Weights of a small GPT-style language model, trained from scratch on English Wikipedia: 28M parameters, capped logits.
MLP neurons of a small language model. Each row is named by its layer, matrix (down: output weights) and neuron, and shows model dimensions 192-287. Each number is 128 + 24 x the weight over its row's rms, rounded and kept within 0 to 255.
After each neuron's rows, "fires before" lists the tokens most often just after its 100 highest values on Wikipedia text that the model never trained on.

L8.down1289 [162 164 152 142 102 124 156 105 107 143 104 128 146 142 134 139 124 134 137 121 110 108 114 125 159 126 138 126 150 102 126 131 127 151 156 161 115 119 131  99 124 147 106 124  10 132 125 123 146 103 152  84 136 115 120 151 137 141 128 115 115 139 134 145 102 255 124 120 164 248 124 139  88 122 166 111 130 128 126 148 139 158  96 120 158  95 123 123 102  83 124 104 123 140 124 158]
fires before: "\n"

L7.down396 [132 139 182 182 120 140 162 111 126 123  82 173 111 101 143 163 108 106  96 125 132 112 118 151 173 115 126 110 125 105 136 127 135 165 189 122 118 135 116 131  92 137 140 126 109 158 164 137 104 110 148 121 151 113 174 144 124 146 132 115 100 107 103 125 102 180 107 124 166 203  81 139 104 131 166 126 132 165 137 152 103 128 108 130 146 129 110 138 141 112 138 178 106 114 167 141]
fires before: "\n", "-", "P", "The"

L7.down1276 [127 119 154 186 135 137 138 135 143 166 120 145  79 114 117 135  99 146 143 121 135 138 141 116 133 154  97 101 151 154 127 157 104 156 127 135 125 114 106  96 173  72 158  91 140 154 173  74 129  72 131 104 115 148 110 156 140  87 116 111  68 127 106 169 105  87 108 158 133 146 118 157 147 132 153 141 124 136 118 154 147 109  90 139 138 126 110 101 150  97 132  95 154 131 145 142]
fires before: " |", "|", "|---|---|---|", "|---|---|", "\n"

L8.down341 [145 121 106 166 124 165 151 101 114 109 113 148 122 102 130 156 150 124  87 140 129 151 120 146 151 122 130  99 130 121 147 117 150 171 133 133 150 126 119 157 125  97 128 118 184 129 173 124 102 146 120 188 132 124 160 158 180 170 155 113  90 157 124 125 136 102  75 120 120 129 121 104 157 160 119 157  94 145 123 143  96 152 172 115 106 118 105 164 145 134 153 135 127  73 174 104]
fires before: " |", "|", "\n", ";", "PI", " "

L8.down379 [113 101 144 174 111 129 166 136 124 152 110 117 136 124 128 156  96  99 129 122 108 116 110 144 139 103 169 131 150 119 146 144 131 131 127 115 154 119 131 140 128 139 125 166  56 117 126 140 123  96 154  96 127 139 165 119 144 150 123 133 142 143 121 134 134 255 120 132 170 227 103 133 121 168 125 134 126  99 122 169 116 134 117 109 123 100 124 116 162  94 121  98 100 137 136 176]
fires before: "\n"

L3.down546 [134  90 134 144 130 131 149 145 134 158 138  74 102 115 121 142 159 124 124 136 146 104 151  96  96 112 132 158  96 140 129 144 153 121 109 135 148 127 116 167 125 108 148 110 130 105 120 123 141 196 110 141  91 151 107 128  92 117 147 141 161  77 115  79 124 148 110 102 137 137 106 111 157 165 146 136 157 149 145 147 104 146 137 177 114 178 137 127  97 131 121 112 146 104 189 104]
fires before: "\n", "-", " The", "|"

L6.down1251 [108 126 117 178 123 124 131 135 115 130 159 138 151 150 120 137  77 145 122 132 120 163 103 136 137 141  99  86 123 109 144 114  93 115 130 110 100 130 109 125 153 124 152 127 159 113 130  95 103 136 117  81  92 152 120  91 138 136 164 165 110 149  94 115 108 163 118 114 118 130  91 141 102 151 109 122 152 161 159 148 100 144 134 135 130  80 158 113 133 120 162 148 173  71 135 104]
fires before: "\n", "-", "|"

L8.down1367 [157 139 107 169 132 164 158 144 112 130 107 121 145 126 142 122  95 111 104 138 130 110 128 142 123 124 149 141 142 144 133 136 101 149 158 120 112 114 132 125 123 159 103 153  98 145 119 119  99 111 151 150  97 129 134 142 140 188 161 138 148 139 133 106 150 255 122 138 123 231 100 174 109 125 124 137 117 120 116 147 101 121 111 147 125 120 143 144 134  95 117  74 124 149 123 123]
fires before: "\n"

L6.down43 [107 123 137 157 168 151 138 120 118  93 144 147  83 109 111 130 102 134 116 128  72 144 127 141 161 113 120 135 180 108  97 141 122 133 120 121 157 111  80  91 117 133 110 112 132 110 166 132 119 126 103 183 100 126 113 139 189 183 149  98 171 179 133 124 159  89  63 135 125 154  91  75 142 167 160 128 147  88 149  88 161 133 118 111 126 134 125 112 124 136 162 157 128 120 123 101]
fires before: "\n", " to"

L3.down262 [148 112 104 133 119 116 117 141 143 132 158  97 158 134 101 149 160 120  56 133 146 100 166 111 113 112 180 153 158 151 173 139 142 131 137 117 137 148 102 116 121 122 162 128 137 120 155 114 129 170 109 153 146 100 123 160 112 101 117 146 173 107 171  90 156  87 146 121 140 125  70 111 135 122 129 136 140 153 144 112  70 145 144 127  97 157 131 162 114 141 109 141 130 139 144 140]
fires before: "\n"

L6.down941 [132 102 141 139  78 136 139 125 116 167  94 107 142 118 158  99 138 177 173 129 152 147  93 101 134 142 128 131 131 141 102 158 146  91 121 122 136  92 133 122 111  97 160  87 166 146 127 125 172 171 106 135  98 152 158 155 118 128 159  95  98 126 118  94 114  78 139 146 129 126  63 103 168 139 115 105 146 139 110 157 137 130 145 121 146 151 117 104  92 149 146 162 160 115 142 124]
fires before: "\n", " |"

L8.down615 [ 65 137 164 101 159 117 123  81  94 104 146  94 146 148 131 123 174 140 137 132 159 107 134 122 115 135 178 102  87 124 136 170 187 138 160  75 141  92  95 145 156 130 140 124 142 115 131 121 156  89 124 121 139 131 120 190 141 126 146 118  80  94 135 138 125 104 115 123  94 127 152 115 121 175  76 108 123 109  87  91 152 134 110 108 139 147 143  61 132 114 118 119 187 136 137 137]
fires before: " |", "\n", " and"

L8.down705 [135 131 145 161 137 126 127 148 124 105 141 155 113 176 132 112 101 134 107 130 126 164 111 152 149  92 143 147 113 145 141 150 101  99  90 129 140 103 140 114  88 142 126 118 161 125 159 106 119 144  84  97 140 159 162 130 147 161 134 177  96 165 106 117 157 151  96 146 114 161 143 108 119 152 130 136 161 147 133 158 125 142 123  88 113  97 136 141 140 116  82 127 141 122 160 136]
fires before: "\n", "-"

L8.down553 [132 146 121 140 132 130 141 129  96 113 165 158 123 128 124 149 119 128 133  98 126 122 117 144 178 107 132 132 135 129 157 144 115 127 133 161 118 113 155 147 130 114 121 136  14 151 157 103 119 112 138 104 126 131 150 145 136 187 135  92 141 141 123 125  99 255 128 135 169 213 125 113 122 113 117 132 114 132 141 122 153 145 115 109 137 125 142 116 129 117 135 112 129 146 132 154]
fires before: "\n"

L8.down955 [124 111 130  78 104 130 115 118 131 135  65 113 159 135 119 129 156 161 106 113 152 173 150 127 117  99 138 122 138 164 142 124 154 143 113  92 101 173 138 120 138 126 130 167 183  67 117 110 138 158 104  89  90 147 161 129 109 150 144 154  94 151 176 161  90  65 139 150 140 163 143 103 121 132 139 129 126 168 121 148  91 154 124 121 123 147 108  88 122  88 144 109 124 136  96  84]
fires before: "|", "\n", " |", ":"

L6.down206 [144 134 152 106 126 149 124 119 142 116  94 133 114 145 144 153 156 185 135 112 112 130 121 117 130 112 125 165 109 143  98 143 147 118 123 159 113 147 117 189 132  36 134 143 135 108 160  96 153 140 129 109  97 128 138 131  79 120 119 117 144 164 144 120 108 113 143 115 114 191 103 130 141 113 120 132 146 159 149 182 125 143 108 128 128 112 146 109  88 111 129 108 130 125 152 113]
fires before: " |"

L6.down1068 [ 98  97 125 115 129  83 115 147 118 107 137  88 174 152 124  96 161 131 158 114 111 114 126 118  89 108 131 129  79 133 107 140 118  97  96 104 114 125 167 135 160 103 106  95 171 150 165 153 114 158 145 101 133 111 122  87 112 178 139 116  88 132 173 157 165 155 118  87 123  90 122 129 168 134 119 172 104 159 110 173 123  93 177 146 126 107 136 123  96 132 114 110 122 112 140  96]
fires before: " |", "\n", " 2", " 0"

L7.down1196 [120 113 112 191 153 123 134 108 111  87 134 135 165 177  78 121 114  94 125 116  98 131 143 146 138 119 129 103 126 120 130 135  88 119 120 108 101 132 111 121 131 126 136 148 138 158 132 127 120 135  99  84 142 116 150 134 172 120 132 153  81 150  72 127 141 184 110  89 134 216 101 132 129 148 124 140 162 140 149 148 105 151 137 127  98 102 142  94 159 115 103 106 145 103 127 133]
fires before: "|", "\n", "201"

L6.down725 [132 102 144 130 133 133 124 150 127 137 151 109 107  98 129 158 112  95 122 109 110 160 107 150 147  87 138 137 104 118 119 132  97 119 110 134 135 144 122 144  98  97 130 140 165 102  97 106 179 147 130 111 123  98 129 139 170 174 129 154 120 175 137 148  72 129 156 143 148 177 112 100  98 136  91 162 131 161 139 124 166 157 124 141 136  81 175 143 123 145 110 149 144 147 150 128]
fires before: "\n"

L8.down14 [119 119 140 138  98  89 103 122 116 130  74 127 119 127  82 141 111 143 108 129 116 148 115 127 164 133 141 133  92 118 141  48 115 114 148 161 150 117 134 161  95 128 161 140 140 149 149 163 133 103  98 117 182 112 100 127 166 155 112 150 153 165 109 185 103 127 101  94  86 145 154  84 119 107 122 143 136 111 137 133 165 140 121 125 113 110 144 170 182 133 100 140 112 114 142 128]
fires before: "\n"

L6.down625 [ 85 138 114 137 118 122 124 117 152 185 104 114 169 121 162 117 111 151 165 132 163 145 105 134 132 162  83  95  90 121 123 104 151 140  80 167 187 104 118  90 163  77 142 141 108 154 105  86 156 118 125 113  76 138 167 106 170  99 156 115 166 158 131  90 129  85 120 110 125 103 118 134 108 106  95 133 150 138 157 130 131 133 117 106 165  99 131 128  89 145 108 133 143  95 149 135]
fires before: " |", "|", "\n", "|---|---|---|---|---|", " "

L6.down921 [115 120 114 129 129  93 119 111 137 134 131 110 142 176 138 122 138 122 147 124 107 119 136 128 126  85 125  99 106 111  99 120 118  67  96 130 148 189 104 116 116 119 130 113 164 159  99 117 156 120 109 145 207 123 108 150 179 164 104 175 127 132 146 153 130 127 104  97 109 217 139 126 107 111 152 111 141 152  95 139 157 146 115 141 121 112 157  72 120 139 162  82  95  94 142 109]
fires before: "\n", " The", " It"

L8.down1039 [158 140 116 109 113 139 102 121 134 139  53 129 134 140 114  95 134 155 168 117 175 131 143 150 107 130 155  82 110 171 123 130 147 106 110 100 156 142 135 121 139 121 125  93 131  89  96 114 129 141  92 106  70 132 140 148 128 157 110 117 147 110 168 115 152  87 117 101 104 147  97 111 126 143 103  87 136 167 159 172 125 134 149 117  85 121 151 136  93 115 147  93 121 136 141 126]
fires before: "|", "\n", " |"

L7.down1140 [119 138 124 144 117 123 101 115 161 103 138 218 165 147 118  99 186 168  72  96 150  89 143 146 102 113 120 153 131 112 134 122 134 108 122 122 141  82 119  89 128 130 141 114 162 117 117 102 122 173 129 169 155 121 163 191 111 173 150 108 114  96 107 138 103  96 106  81 113 113 122 124 115 128 124  95 160 115 127 103 144 110 107 127 149 169 123 129  98 114  89 128 138 129 141 173]
fires before: "\n"

L3.down694 [116  99 152 134 120  96 139 150  79 108 114 131 128 161  97  53 128 107 110 142  77 117 135 129 137 135 120 128 119  90 168 146 133 142 139 105 146 164 123 131 133 162 128 139 155 132 172 122 101 133 139  91 205 133 143 136 157 113 136 150 106 142 134 149 119 116 114 142 109 134 133 108 150 116 142 175  95 121 135 119 140 112 124 122  95  93 121 102 140 130 124 100 112 139 106 100]
fires before: "\n", " The", " In", " He"

L8.down464 [168 115 121 143 144 113 193  86 140 149 129 112 108 119  98 158 168 149 120 119 111 136  91 152 132 136 158 132 123 154 131 122 123 128 166 137 125 119 133 130 142  94 134 115   6 151 140 124 156 126 122 123 135 107 110 143 100 138 159 102 117 119 109 116  84 223 136 135 137 203  95 145 143 154 150 133 108 127 137 110  96 152 106 117 171 155 136 123 112 132 129 108 147 134 127 159]
fires before: "\n", "The"

L7.down614 [143 154 150 147 154 143 143 125 147 136 107 128 137 128 123 135 129 119 149 121 151 120 105 193 163 128 125 104  91 127 157 151 109 134 125 100 129 160 113 102 132  85 112 139 100 160 137  70 147 100 176 116 188 102 114 156 111 122 120  89 121 108 129 151 141 157 119 152 123 214 123 154 136 109 126 115 120 149 179 182 151 139  98  88 124 127 126 105 121 123 146  73 127 100 162 107]
fires before: " |"

L6.down1297 [113 137 125 116 110 104 156 128 155 114 136 193 180 153 148 123 165 141 144 113  98 127  96 130 138 101 110 153 132 105 119 148 104 103 131 165 155  95 118  82 188 102 122 130 129 164  65  80 141 110 163 140  85  91 151 153 103 123  87  97 120 174 127 113 132 118  97 120 138 106 150 133  99 100 113  87 112 124 167 136 125 163 148 126 168 135 126 136 148 114 110 109 114 110 123 125]
fires before: " |", "|", "\n"

L3.down1395 [110 153 102 109 138  91 136 134 108 130 120  91 140 177 119 129 137 140 110 135 122 125 150 112 126 103 147 113 123 165 145 140 118 119 137 136 151 152 124 139 120 131 150 121 133 108 148  98 129 113 121  73 143 142 110 106 119 176 102 168 116 113 153 128 159  98  87 106 123 191 108  78 121 110  73 117 138 170 113 104 128 152 125 187 132 111 157 109 135 107 142  93 124 115 121 129]
fires before: "\n", " The", " In", " She"

L3.down378 [119 119 147 150 141  87 147 129 116 151 156 125 141 126  96  79 124  88 163 121 108 113 109 171 148  52 126 108  97 115 127 135 132 109 116 130 135 141 122 140 117 119 141 105 150 147 144 146 126 130 128 119 194 124 114 132 149 134 134 166 104 150 174 130 138 153  96 138 144 190 121 104 141 116 164 164 119 130 115 166 136 146 162 115 124 103 128 126 137 141 108  65  89 116 135 114]
fires before: "\n", " The", " In", " This"

L8.down935 [154 124 133 146 106 130 144 116  78 149  95 128 118 103 110 109  84  83  98 125  94 119 113 134 158 110 182  99 108 146 141 138 109 131 122 157 121 114 133  97 148 132 130 152  45 148 137 116 129 109 152  85 164 129 122 159 149 158 125 146 105 159 161 121 132 255 104 155 152 255 122 130 124 116 155 135 131 147 124 155 136 126 120 143 121  79 107 145 144 140 137 111 120 152 149 156]
fires before: "\n"

L8.down105 [138 104 107 142 146 113 151 119 100 145 141 122 151 107 133 148 135 102 124 143 110 115 137 163 139 110 138 128  91 144 128 129 126 142 137 161 125 120 128 139 101 136 140 161  88 132 130 149 105 115 140 171 141 132 134 140 116 157 156 106 127 111 107 124 132 255 103 132 124 213 108 168 109 138  98 122 106 116 123 148 106 148 129 114 133 126 129 154 185 116 146  82 128 142 122  98]
fires before: "\n"

L7.down979 [151 126 140 138 157 120 133 110 147  67 166 141  85 137 165 109 118 142 139 156 142 116 129 135 156  87 135  97 152 130  77 120 125 112 100 130  85 101 140 119 130 103 142 113 178 166 145 119 126 122 160 171 147 127 120 171 165 114 119 124  80 131 107 118 150 116  88 136 101 143 126 128  85 101 136  96 131  99 177 166 156  67 102 155 165 156 122 138 129 110 122 130 117 107 177 155]
fires before: "\n"

L6.down381 [133 100 139 134 128  96 107 128 172 139 148  94 122 109 142 116 126 108 144  98 135 129 135 178 139  83 157 155 105 139 115 120 142 134 116 104 130 161 129 141 112 109 119 121 157 135 197 135 115 109 124 118 161 108 179 161 159 133 129 228 131 161  69 124 121 123  99 106 118 145  91 106 153 114 163 169 171 129 103 159 113 175 101  66 103 163 130 153 164 128 141 155 128 113 114 108]
fires before: "\n", " ", " |", " Total"

L8.down46 [131 117 168 131 126  92 121 115 131 139 166 139 122 131  96  77 122 129 149  47 116 142 159  94  94 117 156 122 153 132 103 142 151 106 113 122 110 143 127 120 135 146 108 148 163 134 136  91 161 125 145 138 116 132 146 144 176 152 137 129 125 100 125 131 173  87 150 149 140 141  99 107  86 101 127 104 198 125 102  95 106 119 112 172 136 117 136 133 138 159  92 122 134 152 148 114]
fires before: "\n", "|", " |"

L8.down1061 [127 124 123 127 130 146 144 107 117 133 128  92 144 141  95 121 115 117 142 146 110 127 137 133 168 113 141 114 100 147 110 101 104 127 118 139 137 102 160 123 113 116 109 168   0 122 131 109 143  96 154  84  92 113 104 158 170 127 125 118 123 144 101 130 149 255 120 131 156 255  80 109 135 126 125 145 145 117 141 128 135 154 130 125 122  99 141 159 147 133 123 109 136  79 148 152]
fires before: "\n", "-", "The", "In", "H", "P"

L8.down480 [100 138 150 119 142 123 153 104 113 131 135 132 131  80 133 139 123 127 108 130 112  96 103 157 152 114 158 173 118 133 146 127 146 125 151 126 108 172 134 126 122 134 105 134  15 143 107 130 132 120 116 100 132 130 141 137 128 174 145 112  96 107 131 124 108 255 107 101 166 236 111 131 107 159 109 138 140 104 122 169 124 143 102 102 148 120 131 101 125 128 124 141 103 134 129 191]
fires before: "\n", "The", "-"

L7.down747 [126 130 118  57 134 130 141 110 119 156 137 145 133 122 165  76 129 134 155 111 148 150 125 148 102 118 144  82  94 131 126 120 124 132 116  84  79 145 123 136 126 138 120  77 176 137  92 104 120 142 103 130  81 145 119 138 107 161 134 118 148 140 186 142 123  93 132 141 140 108 112 113  94 125 101 142 149 197 127 140 151  94 148 107 114 114 117 125  85 119 120 140 154 117 160 137]
fires before: " |", "\n"

L8.down1408 [100 148 216 130 143 149 116 162 139 121 139 181 140 141 119  96 143 188 166 134 140 150 105 148 125 137 143  91 155 119 108 151 101  99 138 124 127 156 173 118 120  77 184  86 148 144 112 102 129 121 140 111 127 158 134 122 124 103 135 145 120 135 123 119 131  71 115 117  70 116 103 131 119 101 122 109 128 176 144 140 109 114  98 120 146 140 142  87  60 101 137 103 133 142 158 140]
fires before: "|", "|---|---|---|---|---|", "|---|---|---|---|---|---|"

L8.down58 [127 142 144 113  90 120 117 213  81 130 139 156  93 109 181 120 143 168 129 144 106 117 102 131 118 141 167 107 105 115 131 168 142 138 127 100 128 142  78  76 183 133 179 139 213 122  81 107 134  59 125  76 117 119 117 152 148 167 137 145 128  81 119 169 104  84 133 134 135 149 125 144 117 115 128  95 115 133 132 146 173 129 119 179 151 142 140 133 123  96 109  89 183 126 149 108]
fires before: " |", " 4:"

L3.down1339 [121 147 149 146 129 111 112 114 107 110 136  91 160 196 131 129 176 149  67 120 174 100 131 113  92 110  95 148 134 127 152 166 127 116 141  90 100 154 134 122 102 169 132 131 110 133 150 137  57 139 133 135  92 140 101 103  76 124  95 141 145 126 135 124 136 123  94 111 113 149  83 129 112 165 125 149  88 171 117 102  82 147  95 145 104 137 146 136 100 142 115 137 117 143 162 110]
fires before: "|", "\n", "-"

L6.down430 [124 113 173 167 119 164 119 149 108 137 155 116 149 105 133 122 108 112 136  74 122 100 132 186 129 109 117 116 143  87 117 147 162  64 124 117 154 126 119 147 103 116 135 105 171  95 131 101 118 123 121 137 184 116 104 148 107 155 112 177 125 171  96 107 178 104 104 123 126 138 132 147 108 154 122  99 115 143 128 144 103 106 126 155 134 109 126 120 123 117 119 117 160 145 132 119]
fires before: "\n"

L3.down1014 [115 125 113 130 152 132 149 122 114 131 123  66 140 127  94 147 151 168  66 134 135 118 128 113 131  86 154 149 104 125 116 132 131 133 145 114 147 146  90 137 164 126 185 159 137 135 127 155 127 111  87 134 137 127 106 159  97 129 108 179 148 101 164  98 148 105 108 122 160 173 109 131 155 138 110 169 132 164 128  83 129 153 128 121 123 114 139 128 118 118 116  81 116 148 155  99]
fires before: "\n", " The", " In", " He"

L6.down542 [144 147 125 107 145 101 153 131 113 139 131  95 143 145 102 154 141 130 167 147 133  90 127 109 162 152 150 146 141 117 142 118 149  89 116  99 112 116 143 127 146 121 117  78 125 120 115 125 116 126 143 160 118  93 178  91 161 155 151 162 135 151 135 157 155 143 100 141 147  88 141 123 124 121 168 143 145 142 117 144 117 105 116 137 151 117  95 108 144 134 142  79 161 100  90  90]
fires before: " |", " Apps", "\n"

L8.down1463 [143 136 157 143 127 115 152  99 123 123 110 105 106 107 130 117 135 108 139 132 135 109 115 123 132 123 126 114 151 152 129 127 145 136 138 131 146 117 141 115 128 119 121 141   0 124 135 103 134 128 121  95 148 119 120 133 124 131 134 143 112 139 122 112 132 255 130 137 172 227 111 126 136 112 138 177 113 123 143 148 145 118 117 141 147 122 129 151 138 123 117 109 131 125 109 111]
fires before: "\n", "The", "-", "In"

L3.down69 [111 141 128 136 145 127 159 132 131 135 126 102 120 126  91  77 154 120 137 128 113 115 116 141 152  79 153 104  89 135 125 110 141  91 111 125 134 144 135 132 121 118 150 111 133 113 136 138 154 146 129 122 172 132  96 121 110 142 110 161 120 154 173  94 131 129  92 123 146 160 132  90 151 109 153 143 157 166 122 167 122 162 133 165 124  81 126 135 139 114 116  90 127  87 189 115]
fires before: "\n", " The", " In"

L7.down856 [141 104 140 155 112 116 123 149 136 141 165 112 130 121 158 107 111 139 155 141 148 101 127 102 115  85 141 148 121 108 106 148 138 121 125  89 143  96 101 123 127 114  90 136 184 108 114 156 117 111 168 154 117 141 156 130 149 189 160 179 133 125 154 165 126 108 124 153 148 117 131 104 143 146 134 136 126 128 129 129  81 142  97 162 136 132 154 144 136 141 127 140 136 108 147 122]
fires before: " |", "\n", " 7"

L3.down372 [124 133 117 138 168 112 126 112 121 155 139 119  84 149 152 124 123 105 164 132 138 100 144 124 122  90 125 113 124 107 184 106 114 173 103 101 143 191 129 147 103 180 129 115 113 150 159 133 133 147 124  72 160 143 134 110 129 120 125 118 134 106 143 143 151 171  93 131 123 161 124 110 136 110 136 114 130 126 126 115 164 118  74 173 106 120 113  95 101 131 119 114 112  82 123 133]
fires before: "\n", " The", " In", " He"

L7.down213 [127 105 126 116 162 154 128 127  90 136  92 124 155 135 112 109 125 127 134 135 167 155 107 121 121  99 164 100 115 134 134 119 133 166 134  84 121 141 120 143 129 162 120 154 136 119 145 115 106 126 107 110 100  87 154 120  96 146 130 157 127 160 171 150 122  92 126 135 116 151  89 109  98 128  95  97 117 193 155 167 139 150 134 125 123 118 142 156  89 151 140 122 150 140 163 122]
fires before: "|", " |"

L6.down604 [164 117 135 149 108 105 147 133 114 147  85 158 150 157  94 125 151 121 165 133 101 137 145 127 149 146 153 103  89 102 143 100 174 128  75 135 167 113 136 153 122  91 119 131  99 140 135 119 112 136 109  91 138 126 135 120 131 184 136  83 128 123 173 155 129 108 118 140 173 137 141 119 140 143 101 122 184 121 142 143 147 153  89 114 118 122 134 109 139 125 129 122  79 104 153 128]
fires before: "\n", " |"

L6.down523 [ 95  81 101 113 139 129 154 173 128 139 123 137 136 100 162  98 133 139 161 118 158 132  81 137 126 150 136 162 144  83 140 152 131  82 133  94 135 121 116 155 144 104 164 155 204 103 171 148 131 157 109 163 157 148 121 172 154 120  88 131  97 170  83 137  99  87 108 152 144  72 142 125 125 171 145  90 154 139 123 103  89 138  77 132 151 122 125  61 117 130 124 138 149  82 120 153]
fires before: "\n", "-", " =="

L8.down1106 [131 129 140 125 105 102 112 141  97 143 137 127 109 136 115 138 101 109 130 126 113 107 119 133 152 119 132 119 130 122 135 118 135 135 149 159 123 141 132 134  90 145 113 136   0  97 121 135 141 124 120 123 154  81 137 136 140 140 137 105 126 138 120 118 113 255 116 144 176 228  97 124 106  89 118 121 115 112 117 121 142 149 132 127 127 125 115 122 109 141 101 137 127 149 110 121]
fires before: "\n"

L3.down105 [ 98 133 141 133 124 101 147 110 138 131 157 115 109 125 104 160 142 115 110 151 138  88 127 135 126 144 132 138 145 126 143 140 115 163 112 130 103 155  60 177 183 130 137 114 111 133 142 132 124 136  95 100 115  92 149 129 139  73  74 122 168  82 148 140 145 129  94 134 112 135 161 142 122 120 121 142 131 133 107 101 128 105 113 143 125 119 136 115 168  87 149 143 104 113 122 126]
fires before: "\n", " The", " In", " He"

L6.down1250 [106 131 144 127  85 103 126  97 122 104 155 121  85 156 130  96 117 142 150 136 162 117 168 146 150 113 105 118 140 129  97 125 155  91 112 156 169 124 119 109  90  81 138 120 145 128  98 158 139 108 138 142 154 111 113 128 126 124 143 131 135 133 102 119 152 108 120 164 123 153 122 107 117 131 133 170 141  99 141 196 100 109 106 129 113 117 116  99 143  98  84 110 135 163 137 148]
fires before: "\n"

L8.down1514 [136 131 136 125 111 103 142 128 101  82 109  74 109 161 144  83 113 150 154 161 132  97 146 125  88 134  81 144 119 125 165 122 159 100 117  94 108 135 131 161 150 133 136 127 170 118 144 127 127 150 129 136 114 134 141 162 145 131 113 155 146 116 151 111 117  91 131  76 138 143 126  69 107 162 128 137  95 141 130 185 122 154 163 151 130  93 123 130 134 135 117 119 187 106 140  98]
fires before: "\n", ").", " |", " or"

L6.down74 [129 187 152 153 148 135 134 108 100 153 109 150 118 160 139 119 168 131  92 150 129 114 152 107 117 148 132  92 125 132 127 128 121 127 101 114 158 103 105 158 150 166 150 112 173 144 122 117 139 147 127  85 151  88 104 169 147 155 125 137  95 120 138 129 127 145 124 173 151 108 157 127 127  92 139  80 134 117 145 132 130 145  96 114 125 134 144  96 132 111  75 136 109  38 177 133]
fires before: "\n", " the", " a"

L6.down217 [101 134 169 183 131 131 158 161 106 124 124 148 116 137  99 152 105 116 123 138 123  84  96 154 145 105 124 140 108 118 122 143  99 119  84  96 103 151 124  94 127 151 125 109 121 120 100  86 141 111 148 103  94 114 151 110 138 141 139 140  54 180 104 146 152 193 119 181 198 239 114 113 151 117 160 196 121 116 150 147 119 119 114 127 115 163  89 139 124 111 131 101  93  92 167 122]
fires before: "\n"

L8.down982 [156 133 124 123 167 171 124  94 113 137  93  63 119 176 122 113 138  98 139 110 134 156 139 139 107 117 150 120 140 123  91 116 161 113 160  94 124 151 148 129 127 101 114 132 190 103 154  79 120  82 106 140 114 125 163 121  94 185 147 133 147 135 179 157 156  99 110 143 116 167 118 154 138 105 104 109 124 163 150 165 138 129 101 159 162 118 151 122 137  97 113 101 132 108 138  92]
fires before: "\n", "|", " |"

L8.down134 [149  92 141 158 138 126 163 151 118 102  98  98 118 130 108  97 110 116 122 107 151 160 114  86 141  70 157 126 125 116 141 144 127  98  95 111 128 170 113 162 171 125 143 139 193 103 144 116 133 101  98 192 122  98 105 124 151 150 144 123 135 141 147 107 134  80 116 114 140  99 119  77 141 116 121 141 164 142 105 136  94 172 159 172 127 135 122 118 133  96 146  97 156 125 122 112]
fires before: "\n", " |", "',", "'"